Weights of a small GPT-style language model, trained from scratch on English Wikipedia: 5 heads of 64 (1 for keys and values), MLP 832 SwiGLU.
MLP neurons of a small language model. Each row is named by its layer, matrix (gate and up: input weights) and neuron, and shows model dimensions 16-79. Each number is 128 + 24 x the weight over its row's rms, rounded and kept within 0 to 255. A neuron's up and down rows have the sign that makes its largest values positive.
A block is one neuron, or neurons of one layer that tend to fire together. After each block is what it responds to, as a language model described it from the Wikipedia text at the highest values.

L3.gate117 [ 78 129 137 129 131 128 119 114 116 146 128 109 140 148 118 151 111  97 147 126 159 126 145 150 149 151 132 106 147  68 144 141 128  98 138 140  86 164 147 117 149 157 159 133  93 142 186 104 133  64 152 141 125  59 133 119  80 105 127 181 164 142 145  96]
L3.up117 [165 122 102  88  64 116 129 133 136 180 120  93 138 121 115 111 157 165 112 119  95 173 125 151 143 119  66  84 150 135 153 124 110 126 126 146 148 133 127 174 120 139 206 157 148 107 125 112 140 123 142 109 152 110 121  96 113 142 116 149 134 148 138 146]
L3.gate391 [137 106 124 114 170 104 119 109  88 109 129 138  99 154 143  75  97 134 119 101 179  81 129 100 122 102  83 136 130 106 114 110 151 107 158  81  95 113 152 138 131 149 116 145 113 102 124 123 103 145 132 141 138 154 136 107 127 160 172 143 171 137 164 104]
L3.up391 [154  76 124  93 173 125 130 172 119 149 112  98 148 133 151 152  90 161 105 117 133 197 180 147 156  83 101 131 159 142  69 109 114 171 139 142 124 147 118 145 138 104 147 170 139 108 176 159 125 169 138 120 122 106 180 128 123 129 139 141 128 109  91 117]
L3.gate432 [149 123 157  96 131 120 119  92 146 158 132 141 138 100 130 122 139 115 156 101  93 150 165 163 147 123 150 124  70 120 103 167 148 159 133 113  97 115 103 105 125 188 127 148  99 134 163 131  82 117 132 121 125 120 157  90 116 151 123 140 170 199  93 119]
L3.up432 [117 139 124 121 138 152 129 112  90 108 199 101 156 143 152 187 158 130 153 116 148 120 102 136 137  82 142 103 127 127 149  84 123 137  77 181 159 120 155 150 117 163 164 144 144 173 140 110 122 119 106 143 126 186 118 142 130 139 152 135 179 162 109 117]
L3.gate465 [148 132 130 105 149 112 122 116  92 132 143 114 102  70 149 143 149  98 111 119 148 125 132 134 110 131 108 122 130 104  97  94 184 185 127 148 149  94 162 124 156 172 160 113 134 151 128 138  99 126 120 123 133 180 158 112 143 151 118 175 180 138 138 105]
L3.up465 [134 161  95  68 144 122 153 147 121 119 132 100 153 164 130 124 122 136 196 112 162 138 163 120  99 135 142  72 134 145 112 104 133 102 143 109 136 135 143 157 129 107 149 157 134 132 153 124 112 108 108 133 165 116 133 126 115 113 150 147 187 129 124 159]
L3.gate482 [146 143 142 155 119 104 126 121 145 123 148 135  81 165 111 146 137 113 175 123 194 124 123 127  86 141 143 133 149 115 110 144 131 139 122  84 139 107  73 144 146 113 144  73 121 129 140 145  95 119 124 134  93 117 156 166  97 128 128 132 136 151 117 105]
L3.up482 [143 116  90 124 137 180 156 124 146  97 143 138 105  62 136 109 137 121  80  99 126 127 139 111 128  99 131 129 124 159 112 122 146 198 136 124  64 136 130 122 117 140 103 100 115 158 123 117 128 135 114 123 154 119 125 176 106 171 151 128  98 154 149 169]
L3.gate493 [138 145 163 132 136  99 140 144  97 139 133 110 127 120 134 100 146 117 158 100 136 150 130 114 137 177 120  83 137 144 117 101 172 158 113 166 142 144  76 131 134 151 129 104 114 129 166 119 155 152 132 110 142 149 152 125 156 151  90 138 149 134 128 143]
L3.up493 [143  99 148 147 168 135 152  81  79  97 116 136 119  83 132 131 153 132 129 131 119 130 138 131 118 129 144 113 126 175 130  97 142 143 114 106 140  89 123 137 166 150  89 119 132 152 115 109 157 151 140 119 125  85 140 115 129 143 106 128 135 155 131 100]
L3.gate584 [138 107 117 128 137  89  96 116 141 125 110 134 129  98 144 119 171 127 117 109 124 125 163  86 126 161 118 122 142 121  94 102 150 139 111 102 126  84 154 161 162 172 131  90 134 139 159 105  86 120 116 135 144 137 128 103 104 124 188 118 154 151 128  96]
L3.up584 [ 94 115 103 113 112 121 134 149 156 124 119 117 124 124 121 157 144 141 126 181 107 149 152 122 100 138 127 141 150 122 111 129 102  81 119 133 153  90 146 101 134 146 161 115 128 139 108 121 136 138 104 140 154  82 155 100 139  93 162 154 134 150 118 131]
L3.gate786 [117 143 125  96 125 171 122  61  92 138 128 155  91 170 135 143 139 126 148 121 142 131 164 111 118 114 134 101 165 112 145 166 119 146 129 143  75 115 126 110 152 174 139 121 102 129 145  94  98  96 124 146 112 125 151 157  77  96 156 181 142 153 120 123]
L3.up786 [169 144 124 108 146 151 144 103  95 151 164  96 145 110 116  82 138 131 124 124 145 139 134 103 146 145 130 116 118 140  94  90 123 144 112  50 125 130  69 145 136 120 145 185 122 114 144  98 118 130 127 127  90 136 136 101 134 136 133 153 157 104 131 148]
Partitive "one of"

L9.gate42 [118 138 124 135 107 104 129 120 182 108 185  98 105 112 169 120  79  96 159 130 117 137 116 136 120  97 139 153 111  97 163 134 113 111 159 154 134 152 116 138 122 139 137 120  87 117 117 104 108  65 147 143 112 179 129  59 102 154 110 126  83 130 154 147]
L9.up42 [103 140 109 145  96 116  99 136 149 120 152 127 101 138 122 106 111  86 140 119 116 112 117 154 134 150 125 129  96  97 160 107 111 127 156 148 122 143 116 120 108 127 107 107 125  96 114 125  96  62 142 150 121 139 146  68 142 166 124 152 101 131 203 115]
L9.gate216 [205 148 164 153 110  94  88 132  99 137 126 130 114 153 161 140 115 145 100 150 122 118 144 122 151  84  80 140 112 117 101 134 154 107  87 114 138 134 179 137 113 142 151  92  99  87 122 146 126 125 153 113 135 128 157 124 112 116 101 161  80 113 111 107]
L9.up216 [140  89 126 113 121 105 115 136 134 113  97 103 141 150 171 172 165 155 108 116 167 171  95 160 106 130 138  96 133 120 118 112 127 172 123 153 171 113 140 147 119 140  76 145  81 132 141 140 134 158 130 129 106 106 111 168 156 114 138 158 136 126 115 163]
L9.gate254 [190 143 101  88 110  91  80 124 136 110 105 124 109 166 151  77 149 121 133 147 120 121  93 124 120 144 157 152  93 136 128 117 163 117 106 129 133 138 140 106 125 138  94 117 120 137 132 117 124 134 156 115 130 155 130 125 138 128 100 152 160 125 110 136]
L9.up254 [129 142 126 105  99  85  96 109 145 123 131  97 143 119 117 145 169 140 169 119  73 100 112 131 137 140 120  98 113 147 106 154 165 119 163 132 136 165 138 149 117  97 126  94 131 107 137 142 121 101 132 135 142  98  99 130 137 131 133 110 139 181 123 139]
L9.gate380 [133 128 146 142  94 101 111 137 154 104 142 101 130 161 149 141  94 103 130 137 118 106 137 108 108 130 155 136 116  95 105 168 122 130 103 141 160 119 123 165 128 104 119 127 151 127 119 151 112  85 109 130 113 128 151 151 129  81 108 159 115 108 166 152]
L9.up380 [175 152 125 159 112 140  87 172 170 107 181  89 131 135 161 164 124 150 134 146 122 101 148 152 119 136 155 119 107  87 104  83 106 118 175 114 131 122 142  95 122 122 141 130  77 116 145 187  71 176 131 166 105 180 109 134 133 147 117 140 142 158  86 112]
L9.gate520 [134 136 120  86  98 122  94 129 145 106 138  73  94 150 135 130 110 142 154 158 128 141 112 134  91 146 144 136 101  96 181 150 167 150  93 104 136 112 139 100 117  98 104 101 106 133  77 127 125  80 139 124 103 162 140 117 114  70  97 154 132 120 147 151]
L9.up520 [126 132 129 138 142 120 126 135 144 112 131 119 124 144 127 142 176 161 144 104 109  99 136  69 120 115  81  92 106 103 119 112 150 112 118 142 116 165 140 116 132 104 111 115 180 124  83 102 162 128 160 127 122 136 116 159 125 154  72 127 163 118 149 145]
L9.gate611 [126  71 117 135  93 139 120  94 182  89 150 118 109 118 141 134  99 105 153 123 141 136 129 144 102 137 134 122 109 111 133 100 109 141 131  69  84 117 104 129 112 129 103  97  85 103 159 118  95  98 149 132  91 165 123 115 133 125 107 155 139 136 161 116]
L9.up611 [127 109 118 153  84 117 112 146 120  85 129 129 127 103 132 114 106 146 123 135 161  97  86 180 127 122  95  94 145 139 104 132 122 153 141 145 139 150  95 167  92 104 120 124 130  92 115 125 160 100 128 123 139 105 134 114 120 149 134 159 144 103 138 140]
L9.gate791 [163 157  89 104 131  88 123 130 127 140  95  83 107 106 150 159 139 131 131 153 192 132 130 139 108 133 168  85 107 117 113 130 159 168 130 109 116 131 135 106 107 114 107 128 121 123 177 150 124 131 112 128 161  89 120 170 154 113 101 172 134 131 119  98]
L9.up791 [120 128 125 136 111 118 120 139 139  87 123 141  89 128 129 125 133 116 110 165 123  86 163 130 110 149 126 161 163  87  91  83 107 101  81 128 102 175 152 120 133 144 144  99  92 121  95 149 121 131 132 107 130 122 142  95 132 165 157 161  98  91 157 133]
L9.gate794 [175  97  92 132 127 121 106  84 158 101 118 147 109 144 134 104 143 144 118 166 105 110 176 129 102 134 137  85 120  93 118 150 130 127 136 106 128  91 134 144 130 126 110 115 114 119 175 139 120 102 160 109 105 146 157 113 158 135 139 135 112 156 128 101]
L9.up794 [123 113 131 108  84 120 122 124 127 115 138 124 142 138 131 144 152 132 155 137 139 122 128 160 112 180 163 121 115  99 116 159 108 119 154  99 181 148 140 127  93 156  89 143 112 128 161 148 119 146  99 137 136  93 118 145 139 106 150 115  95 161 152  77]
Surname ending pieces

L3.gate149 [140 152 119 149 126  95 109 120 104 133 147 140  96 154 129 139 147 150 120 151 207 129 157 126 124 101 146 170 139 126 141 105 131 128 117 102 139 141  99 140 114 162  87  97 128 130 160 116 135 149 173  83 151  91 149 115  78 135 141 134 145 142 129 114]
L3.up149 [127 137 149 109 128 137 121 124 150 111 160  94 133 120 138 165 131 151 104 159 106 107 164 141 111 130 134 174 120  87 132 101 114 128 132 134 100 139 117 158 131 110 113 113 160 100 104 139 121 135 192 148 127  94 116 117 125 104 163 163 114  81 131 115]
L3.gate244 [127 124 151  92 148 141 117 112 124 147 119 128 135 122 134 142  93 106 119 108 151 139 135 150 141 146 161 170  86 107 156 140 140  85 123 130 152  90 114 146 104 158 138  94 110  86 177 147 135 115 114 182 133 117 114 151 110 134 159 129 137 152 139 107]
L3.up244 [124 144 100 173 125 122 155 123 130 126 191 150 120 191 131 169 141 156 136 125 103 119 135 126 130  86 143 167 103 117  77 143 154 145 142 123 120  80 141 134 128 112 139 108 179 145 133 135 135 140 143 139 143 139 125 129 116 139 114 118 152 121 105 138]
L3.gate375 [123 103 164  91 136 111  86 106 138 100 131 127 125 100 140 147  51 178  97 137 143 148  98  90 113 168 168 108 122 142 161 122 139 131  98 140 101 110 109 154 129 174 132  83  82 140 115 149 107 120 171 176 161 153 146 121  90 122 150 106 136 162 115 121]
L3.up375 [117 141 109 134 154 109 135 133  59 161 125 143 148 130 164 133 121 133  97 106 148 149 132 131 180 119 118  98 143  97 128 119 112 166 156 172 168 126 154 142 119 118 108 139  99 140 141 118 153 123 102 106 176 122  87 139 158 135 172 133 142 122 150  82]
L3.gate382 [201  98 114 145 126 113  96  93 105 172 122 144 106 128  74 120 122 154  89 140 151 122 163 139  94 161 159 124 143 142 135 109 161 115  68 119 120 121  83 144 147 188 128 120 129 121 152 120 118 107 117 106 147 162 111  99 101 146 126 127 140 107 119 111]
L3.up382 [164 123 154 146 129 100 104 159 143 129 153 130 119 152 100 132 146 162 138 153 128 117 123  95 137 140 127 126  93 136 117 157 145 104 122 113 158 115 107 151 143 103 100  98 117 103 139 111 135  95 151  80  86 141 143 140 150 130 118 139 127 120 103  90]
L3.gate538 [124 146 110 148 146 129 121  88 162 146 161 155  58 131 136 117 104 128 125 119 161 143 130 129 120 132 153 136 147 130 124 130 165 141 110 109 143 115 118 108 108 112 141  97 130  87 114 154 108 149 134 118 151 101 135 103 116 132 108 139  95 132 137 131]
L3.up538 [ 83 151 106 136 137 107 146 138 135 137 127 136 112 107  87 112 110 139 109 129 140 145 135 156 127 149 150 148 150 158 130 152 124 137  75 108 152 140  97  99 121 176 139 141 158  83 125 155 137 146 100 131 131  94 149 149  81 108  87 119  85 109 161 138]
L3.gate540 [156  83 131 129 150 162 141  82 109 153 163 128 136 112 149 174 116 138 126 128 140 131 130 114 101 128 156 136  85 154 155 130 134 118 174  92 120 143 152 108 108 130  81 109 150  66 132 166 134 151 112 130 124 123 112 113 114 141 165 141 150 149 140 133]
L3.up540 [153  87 113 147 132 138 137 137  91 144 131 117  89 137 153 154 136 132 121 188 151 127 122 123 155 130 166 159 113  87  92 114 161 142 134 159 143 135 144 151 122 159 121 161 150 132 114 122 129 141 119 130 151 122 103 163  55 151 122 134 133 128 121  86]
L3.gate582 [139 141  92 124 113 113 104 113 136 101 111 121 119 131 119  71 137 100 145 137 147 101 125 104 126  89 156 157 172 128 119 122 162 127 135 136 105 136 180 108 151 163 141  84 120 136 151 113 127 104 165 102 170 114 167 109 102 152 155 159 130 152 100  84]
L3.up582 [125  81 110 140 139 170 134 148 124 141 112 154 124 110 108 138 139  67 157 165 116 112 164 127 109 156 145 106 190 144 100 124 130 155 179 132  95 118  81 162 117 134 129  87  85 122 102 140 150 119 150 130 144 136 131 112 101 132 140 124 129 197 105 131]
L3.gate594 [132 136  99 119 168 102  92 129 133 155  97 124 129 109 133 128 141 127 151 128 144 166 127  53 109 154 147 173 158 102  84 109 128 153  97 144 148 169 136 126 130 118 114  96 129 152 120 143 133  93 159 119 154 140 166 135 116 112 132 125 112 155  89 133]
L3.up594 [141 155 120 120 131 110 105  91 104 152 150 129 138 132 171 157  99 111 122 132 153 131 111 117 134 119 136 163  88  69 157 140 147 148  96 144 100 141 138 140 165 132 118 138 119 114 163  91 149 135 144 147 148 156 156 128  87 131 141 146 140  91 118 151]
Verb right after subject

L9.gate79 [138 145 114 154 129  97 132 111 125 135 123 135 109 177 134 136  99 127 100 154 127 127 156 142 129 115 136 118 139 164  91 153 148 137 109 126 132 145 142 162 154 151 183  65 119 136 165 129 117 114 106 117 150 123 143  88 102 150 179 149 139 160 152  94]
L9.up79 [128 131 102 137 144 169 114 120 160  87 131 119 103 167 133 116 121 124 124 112 127 162 108 119 119 148 146 106 130 104  95 129 154 118 130  85 140 148 128 115 107 121 105 121  94 159 152  97 110 129 149 119 110 149 121 108  91  99 134 132 110 124 120  96]
L9.gate132 [145 152 116 108 116 142  90 104 134 146 144 169 104 156 107 117 146 115 158 161 148  87 109  99 130 147 152 126 137 133 110 175 158 126 102 101 127 128 105 147 112 114 135 117  88 125 101 164 100 104 106 114 140 145 135 101 102 146 135 123  99 129 109  90]
L9.up132 [125 150 103 110 124 180 155 101 147 160 125 113 114 168  75 141 128 124 151 119 113 128 128 136 133 149 149 142 124 148 134 165 119  81 146  81 141 157 108 158 109 145 127 116 118 137  94 184 147 122  93 105 102 143 137 108  80 134 115 116 134 130 139 144]
L9.gate256 [175 123 165 144 120 125 127  64 119  94 173 131 109 151  84 134 109 165 124 116 131 138 162 134  93 172 113 159 169 133 153 143 149  96 163 116  98 135 105 131  92 153 105  86 146 142 126 115  99 132 149 132 140 186 111  71 159 150 117 140 130 128 126  91]
L9.up256 [118 105 177 132 124  99 113 131 156 132  89 113  97 161 111 120 133 123  77 134 114 159 178 114 157 103  98  38 104 152 141 103 164 151 125 110 126  98  70  93 139 128 137 142 127 133 162 144  99 108 101 106 154 112 151 150  99 132 111 137 194 184 195 132]
L9.gate588 [163 149 110 119 162 103 101 156 136 122  96 102 103 159 140 148 102 118 122 113 112 178 122 119  87  93 135  97 146 111  86 159 125 140 133 125 150 149 148  93 161 108 119  80 124 116 145 128  67  97 147 129 119 149 116 112 141 107 171 226 161 153 134 104]
L9.up588 [177 155 117  98 141 104 125 139 147 164 162 126 112 112 130 138 123  98 132  70 135  86 129 108 144  94 121 143 101 148 121 112 146 124 102  91 123 163  99 145 114 139 130 129 129  90 166 141 117 127 128 155 140 158 128 148 117 140 144 161 148 100 147 153]
L9.gate596 [141 109 111  97  98 134 137 119 110 147  88 114 121 111 112 108 181 157 101 139 160  86 114  93 124  97 138 131 158 113  91 140 138 138 130 132 125 112 143 134 140 115 129 109 143 151 162  97 116 112 128 114 157 112 128 113 104 156 113 144 109 107 110  87]
L9.up596 [ 93 161 101 102 141 130 107 101 109 157 113 142 110  93 114 128 143 149  96 127 147  92 110 168 165 138 161 178 147 107 123 149 149 128  74 107 109 119  81 128 137 149 144 123 103 116 172 115 128 117 141 134 114  96 145 103 113 130 143 131 106 134 103 122]
L9.gate617 [174  93 101 165 116 110 111 110 139 117 135 107  98 125 137 156  96 108 104 123 154 148 127 142  80  79  73  99  93 103 160 126 132 124 166 147 162 119 119 115 134 120 104 133 104 117 107 114 138 145 147 108 143 106 101 144 148 122 133 190 158 152 145  69]
L9.up617 [159 123 126 159 124 127 124 136  93 143 181 116 105 128 136 115 112 129 174 150 103  95 139 137 125 135 106  81 101 160  88 101 136 117 145 130 150 129 104 144 106 116 125 122 139  92 126 112 146 123 137 124 143 146 131 145 124 122 116 116 124 122 136 141]
L9.gate640 [137 105 153 139 123 145 115  89 168 129 175 117 104 122 174 102 129 141 121 149 120 140 158  94  73 152 122 109 156 132 107 141 147 119 101 150 134 105 126 120 102 118 119  73 154 133 148 164 134 177 148  96  95 160 144 105  84 153 125 134 126 171 142  96]
L9.up640 [112 116  66  92 114 162 122 137 143 148 159 102 138 153 133 138 104 104 118 153 106 113 132 149 134 108 123  81 106 100 135 116 127 127 138 134 117  95 155 163 139 122  94 136 148 135 132 144 114 103 115 119 121 142  66 139 135 131 161 133 162 120 150 125]
L9.gate749 [132 170 103 119 135  73  92 173 126 128 158 102 144 127 101 128 114 128 150 166 149 100 118 112 110 144 134 112  91 130 178 140 140 122 145  89 126 134 142 137 119 110 164  88 134 125 133 120  92 116 187 155 117 145 135  77 111 137 101 154 137 129 112 119]
L9.up749 [171 136 127 146 134 105 123 134 143 116 143 103  71 122 112 161 153 139 122 159 103 166 123 140 140 142 117 137 158 128  59 162 129 117 121 103 112 114 134  92 129  95  83  99 102 131 120 136 135 134 153 121 103 137 111  93 136 181 103 139 139 141 161 163]
Verb right after subject

L7.gate823 [138 104 136  97 155 113  96 136  96 124 126 118 130 130 159 138 127 170 108  82 132  90 140 131 128 126 113 121 117 100 164  90 122 127 138 143 123 126  99 164 129 123  72 115  98 156  76 118 130 103 111 177 122 173 116  98 133 126 178 120 141 117 164 156]
L7.up823 [168 116 110 125 141 135 140 152 152 142 150 157 137 177 115 105 123 125  81 132 105 152 120 157 130 118 124 122 145 155 112 144 152  79 127 172 114 111 174 116 126 146 139 100 114 124 154 136 108 126 111 144 113 145 135  83 147 121 184 161 135 100 111 145]
Possessive after names

L9.gate61 [141 127 139 131 155 107 137 163 138 139 129 112 107 122 114 134 109 177 101 163 154 122 138 151 136 123 136  95 149 121 130 166 146 166  93 100 121 113 150 168 178 174 146 166 140 177 168 111  99 123 139 118  82 107 160 156 103 163 149  92 172 144  94 149]
L9.up61 [152 116 146 138 121 122  99 128 152 123 122  70 153 110 141  78 156 133 123 136  64 123 156  97 141 144  99 124 124  82 116  84 126 113 125 141 112 128 150 142 142 177 122 150 116 122 151 110 122 134 119 121 143 139 151  81 128 156 144 128 155 111 103 171]
L9.gate186 [131  93 113 134 114 122 128 129 162 144 110 128 113 143 117 151 111  42 164 142 106 161 160  95 119 128 159 151 135 146 113 155 143 172 125 171 123  91 119 140 113 163 102 125 113 158 130 101 136 119 115 154 129 114 133 159 122 149 147 114 122 127 138  96]
L9.up186 [146 108 129 159  96 147 143 111 107 101 147  97 130 119 115 146  99 141 169 143  91 156 116 155 142 130 115  95 129 141 131  91 108 168 109 104 115 131 140 166 114  83 163 122 128 142 128 117 135 117 102  81 162 149 102  89 141 152 146 116 152 114 115 113]
L9.gate198 [141  94  91 147 173 100 130 114 127 152  99 136 111 170 113 133 127  95 119 150 147 207 115 162 108 163 136 113 170 142  97 153 105 149 123 100 118 165 105 110 163 135 117 109 113 184  81 141 107 120 113 105 137 152 136 105 128 124  98 172 136 176 109 101]
L9.up198 [150 116 129 131 123  95 141 122 124 106 168 109 167 137  93 108 112 120 126 118  97 148 142 125 144 110 118 142 140 111 178  98 113 105 139 157  98 123 103 162 115 130 159  89 157 124  92 111 167 148 118 133 202 125 118 127 118 149 173 107 144 150 118 124]
L9.gate255 [103 121 120 149 149 110 115 106 128 122 196 155 116 137 128 113 162 125  97 132 156 108 115  93 141 160  90 139  84 111 173 106 147 130 150 103  73  56 138 115 176 132 175  99 128 140 103 117  98 150 173 129 107 142  75 112 104 144 124  99  95 127 132 123]
L9.up255 [158 135 168 111 126 137 140 162 130  73 123 127  90 163 121 131 145 122 183 109  85 110 175  98 128 135 107 123 134 134 112 109 128 139 160 135 158 141 121 163 121 107 143  91 161 121  82  75 134 143 140  88 136 156 152  87 126 126 128 154 137 114 159 129]
L9.gate529 [188  93 136 110 149 105 143 104 128 133  95  83 132 186 125 126 136 147 125 153 109 164 151 144  99 142 101 137 111 109 111 120 144 122 145  98  92 147 180 176 123 127 148  91 162 132 131 129 104 116 132 102 128 163 191 169  97 125 126 151 138  96 115 148]
L9.up529 [140  87 171 149 157 108 144  88 138 151 115 142 115 158 144  88 103  92  90 133 129 111 173 130 144 134 148 139 121 171 148 104  78 129 127  93  86 152 139  92 137 136 109 104  85 111 166 121 117  78 121 170 102  91 157 136 150 102 163 138 119 139 102 104]
L9.gate688 [142 107 149 149 136 127 106 108 109 178 141 172 140 126 103 158 128 103 108 102 106 134 119 176 109 145 112 117 155 131  56 137 127 155 152 137 139 121 171 105 172 183 184 100 106 131 143 152 116  86 166 100 146 129 155 106 124 163 124 115 126  94  95 117]
L9.up688 [100 139  71 139 145 123  91 113 104 104 105 128 150 122 124 139 164 145 169  90 116  91 154 124 125 164 147 147  99 125  92 127 131 177 107 157  94 116 109 147 127 141 122 117 137 107 176 141 137 154 103 153 156  93 144 108 108 125 143 148 132 112  84 148]
L9.gate766 [170 108 115 155  89  93  84 130 121 102 137 106 154 155 124 124 143 110 126 119 125 157 160 109 130 157 129 115 198 145 112  84 103 128 112 154 149 130 102 165 160 139 156  70 146 163 138 151  94 160 128 149 164 132 146 129  98 100 146 153 188 163 106 132]
L9.up766 [126 135 109 144 113 139 120 121 137 113  70  86 122 125  78 162 166 145 141  80  78 149 115 127  95 139 124 136 135 109 158 108 142 126 117 149 102 125 154 161 141  87 125 122 100 152  78 116 119 117 100 116 116 159 155 141 135 132  93 104 133 166 109 126]
L9.gate774 [169 102  93 152  95  83 143 158 140 120  92 148 126 152 146 121  93 163 136 134 127 143 144 161 117 155 112 143 126 173 107 161 125 157  75 101 110 128 105 130 127 131 126 120 139 156 131 120  74 101 111  98 125 161 148 103  79  95 167 116 125 148 137 151]
L9.up774 [142 156 134 141 130 131 128 127 171  91 122  80 133  92 111  86 136 135  90 152 154 164 142 179 121 159 142 127 123 160 137  85 162 117 130 110 147 112 117 176 109 163 119  91 133 150 123 117 145  86 107 103 121  84 167 111 101 121 113 137 124 142 135 120]
Partitive "of" and predicate "the"

L3.gate71 [183 113 123 112 123 154 112  98 165 140  99 118 119 101 149 141 116 160 128 159 101 115  97 114  85 179 115 127 112 173 120 189 128 152  91 103 145 115 111 124 154 143 139 116  97 151 130  66 131 126 126 128 112 155  74  80 116  87 122  98 159 117 143 118]
L3.up71 [ 88 131  92 131 111 148 144 136 117  94 108 161 174 105 139 114 132 186 127 178 118 108 122  90 155 127 113 117 150 154 126 115 171 127 135 103  85 100  99 134 118 116 139 103 165 106 116 133  88 140 131 115 120 185 171 163 151 138 152 116 126 115 112 118]
L3.gate103 [150 115 138  94 125 117  89 123 141 147 126 145 121 177 106 139 149 121 112 129 135 130 121 161 139 143 106 127 104 101 169 149 140 158 120 127 126 132 141 140 129 120 126 124 111 122 139 168 147 157 100 145 153 129 114  80 138 114 128 109 102 156 116  72]
L3.up103 [162 154 124 172 141 153 152 108 150 114 143 135 125 125 143 112 155 109 192 117 116 101 130 103 114 144 158  98 128 127 124 123 125 119 126 101 130 166 131 100 135 126 152  80 172 144 151 175 127 108 110 138 147 108 160 110 131 142 149  85 129 128 108  88]
L3.gate119 [148 126 147 123 131 124 133 118 125 129 143 157 132 150 197 162 103 116 171  89 124 158 155 151 149 117 144  99 171 140 147 156 116 127 170 148 116 104  82 101 137 122 131 127 124 120 137 101 138 112 143 182 101 140 129 135  93 158 110  97 103 136 113  84]
L3.up119 [ 64 145 147  98 120 160 130 119 148  84 134 148 142 171 126 134 163 130 133 111 121 123 121 118 149 148 176 131 142 163 130 128 151 149 110 157 100 183  94 129 118 140 107 128 180 124 143 169 142 136 154  63 167 172 108 156 110 138 132 123 112 136 124 168]
L3.gate338 [ 95 134 177 101 143 130 103 127 107 104 131 145  91 161 154 104  91 140  84 138 145 133 136 131 152  92 122 146 122 101 135  92 133 101 144 131  84  69 156 133 124 132  98 143 125 110 146 127 121 129 114  92 122  91 120 134  99 136 139 142 125 120 155 168]
L3.up338 [110 142 125 153 146 165 149  86 114  69 118 124 136 169 144 117  85  93 159 107 104 154 149 154 170 145 101  73  80 139 152 156 120 120 148 109 125 113 124 139 125 152  88  74 147 162 168 101 126 138 144 148  64 170 106 131 117 149 103  53  99 116 145 148]
L3.gate498 [115 157 100 110 137 110  87 155 127 120 137 127 115 113 149 128 175 173 171 100 115 130  98 102 155 156  94  75 142 134 105 177 157 116 189 135 124 154 115 111 107 169 114 131 145 106 160 120 114 110 153 117 106 106 115 126 144 146  66  81 105 124  96 151]
L3.up498 [ 81 116 158 135  94 134 155 134 192 115 145 106 118 144 183 121 122  98 114 112 107 135  50 158 125 116  85 122 135 158 157  98 115  69 118 136 172 135 178 123 106  77 142 104 129 150  85 119 121  84  97  79 164 114 109 154 142 123 106 169 131 156 140 129]
L3.gate516 [ 88 144 141  85 120 103  69 133 148 145 131 154 125 182 102 152 148  97 140  94 155 122 158  82 117 119 119 111 126  96 112  93 145 161 121 139 159 147 158 135 127 124 131  90 124 125 116 157 125 124 165 146 105  88 148 100 101 145 145 102 113  89  88 124]
L3.up516 [128 128 165  93 122 117 116  95 112 150 134 115  96 182 147 144  81 117 103 132 130 175 105 153 152 101 128 152 117 111 105 171 154 122 103 120 183 141 128 109 118 125 161 136 125 127  91 182 187 118  98 136 107 128 143 162 120 115 132 103  92 149 128 126]
L3.gate592 [161 114 142 139 123 102  75 142 146 119 130 129 144 120 128 110 131 131 187 121 154  88 114  67 157 121 104  78 109 163 144 133 140 158 120 146 110 118 108 141  93 115 135 124 111 145 153 126 112  96 110 155 126 140 130 101 115 133 168 131 139 148 120 142]
L3.up592 [ 99 151  97 149 121  97 101 136 126 154 159 104 113 170 143  85 135  94 102 112 117 170 152 146 130 125  99 152 139 124 136 153 171 134 122 121 118 129 160 135  90 115  93 157 138  84 110 107 191 173 114  98 161 128 134  82 136 114  98 158 102 139 141 141]
L3.gate606 [103 110 108 122 135 144  89 166 134 145 101 184 149 102 130 103 124 139 182 169 137 124 125 152 177  80 123  70 139 159 134 138 167 146 137 137  82 146 164  56 117 148 131 115 157 152 163 151 120 111 134 141 116 180 133 112 105 129 132 166 102 108 106 102]
L3.up606 [121 131 131 159 130 189 129 128 143  83  84 115 126 100 140 124 140 155 108 134 130 116  69 131 133 130 142 121 137 147 114 111 107 146 123 122 135 143 149  94 118 132 117 133 123 149  95 126 116 135 134 109  88 122  97 127 152 137 112  96 125 100 134  85]
Mid-word name fragments

L7.gate273 [176 143  88  99 103 121  99 153 146 140 102 180 157 105 103 115 172 128 139 136 102 123 162 145 130 108 102 134 138 125  84 115 138 151 112 113  94 153 120 131 131 115 162 137  97 142 138 145 130 145 141 134  90 128 108 124  82 151 136 126 111 126 135 130]
L7.up273 [163 136 104 123 119 136 134 123 155 160 131 125 130 154 139  95 117 124 103 186 152 141 122 156 165 168  98  94 139 128 103 166 116  80 140 119 141 143 188 156 132 164 152 136 112 131 144 130 139 179 107 106 118 141 132 176 139 157 112 142 131 138  96 117]
Mid-word subword fragments

L7.gate212 [133 129 142 143 117 113  94 134 137 157 188  92 111 137 128  64 136 116 132 161  98 128 137  65 142 181 113 145 128 108 126 136 145  83 142 118 101 151 131 107 158 127 116 144 132 126 149 138  98 127 180 107 121 162 149 135  93 130  90 159 205 143 135 135]
L7.up212 [165 117 141 128 120 163 148 130 156  98 129 125 138 101 152  80 140 106 125 141 136 111 122 108 159 127 143 115 129 171 144 153 120 147 179  98  94 137 134 130 116 118 149 177 117 132  83 104 136 139 155 105 148 128 181 113 109 129  88 136 121  78 112 116]
Partitive "of" and "between"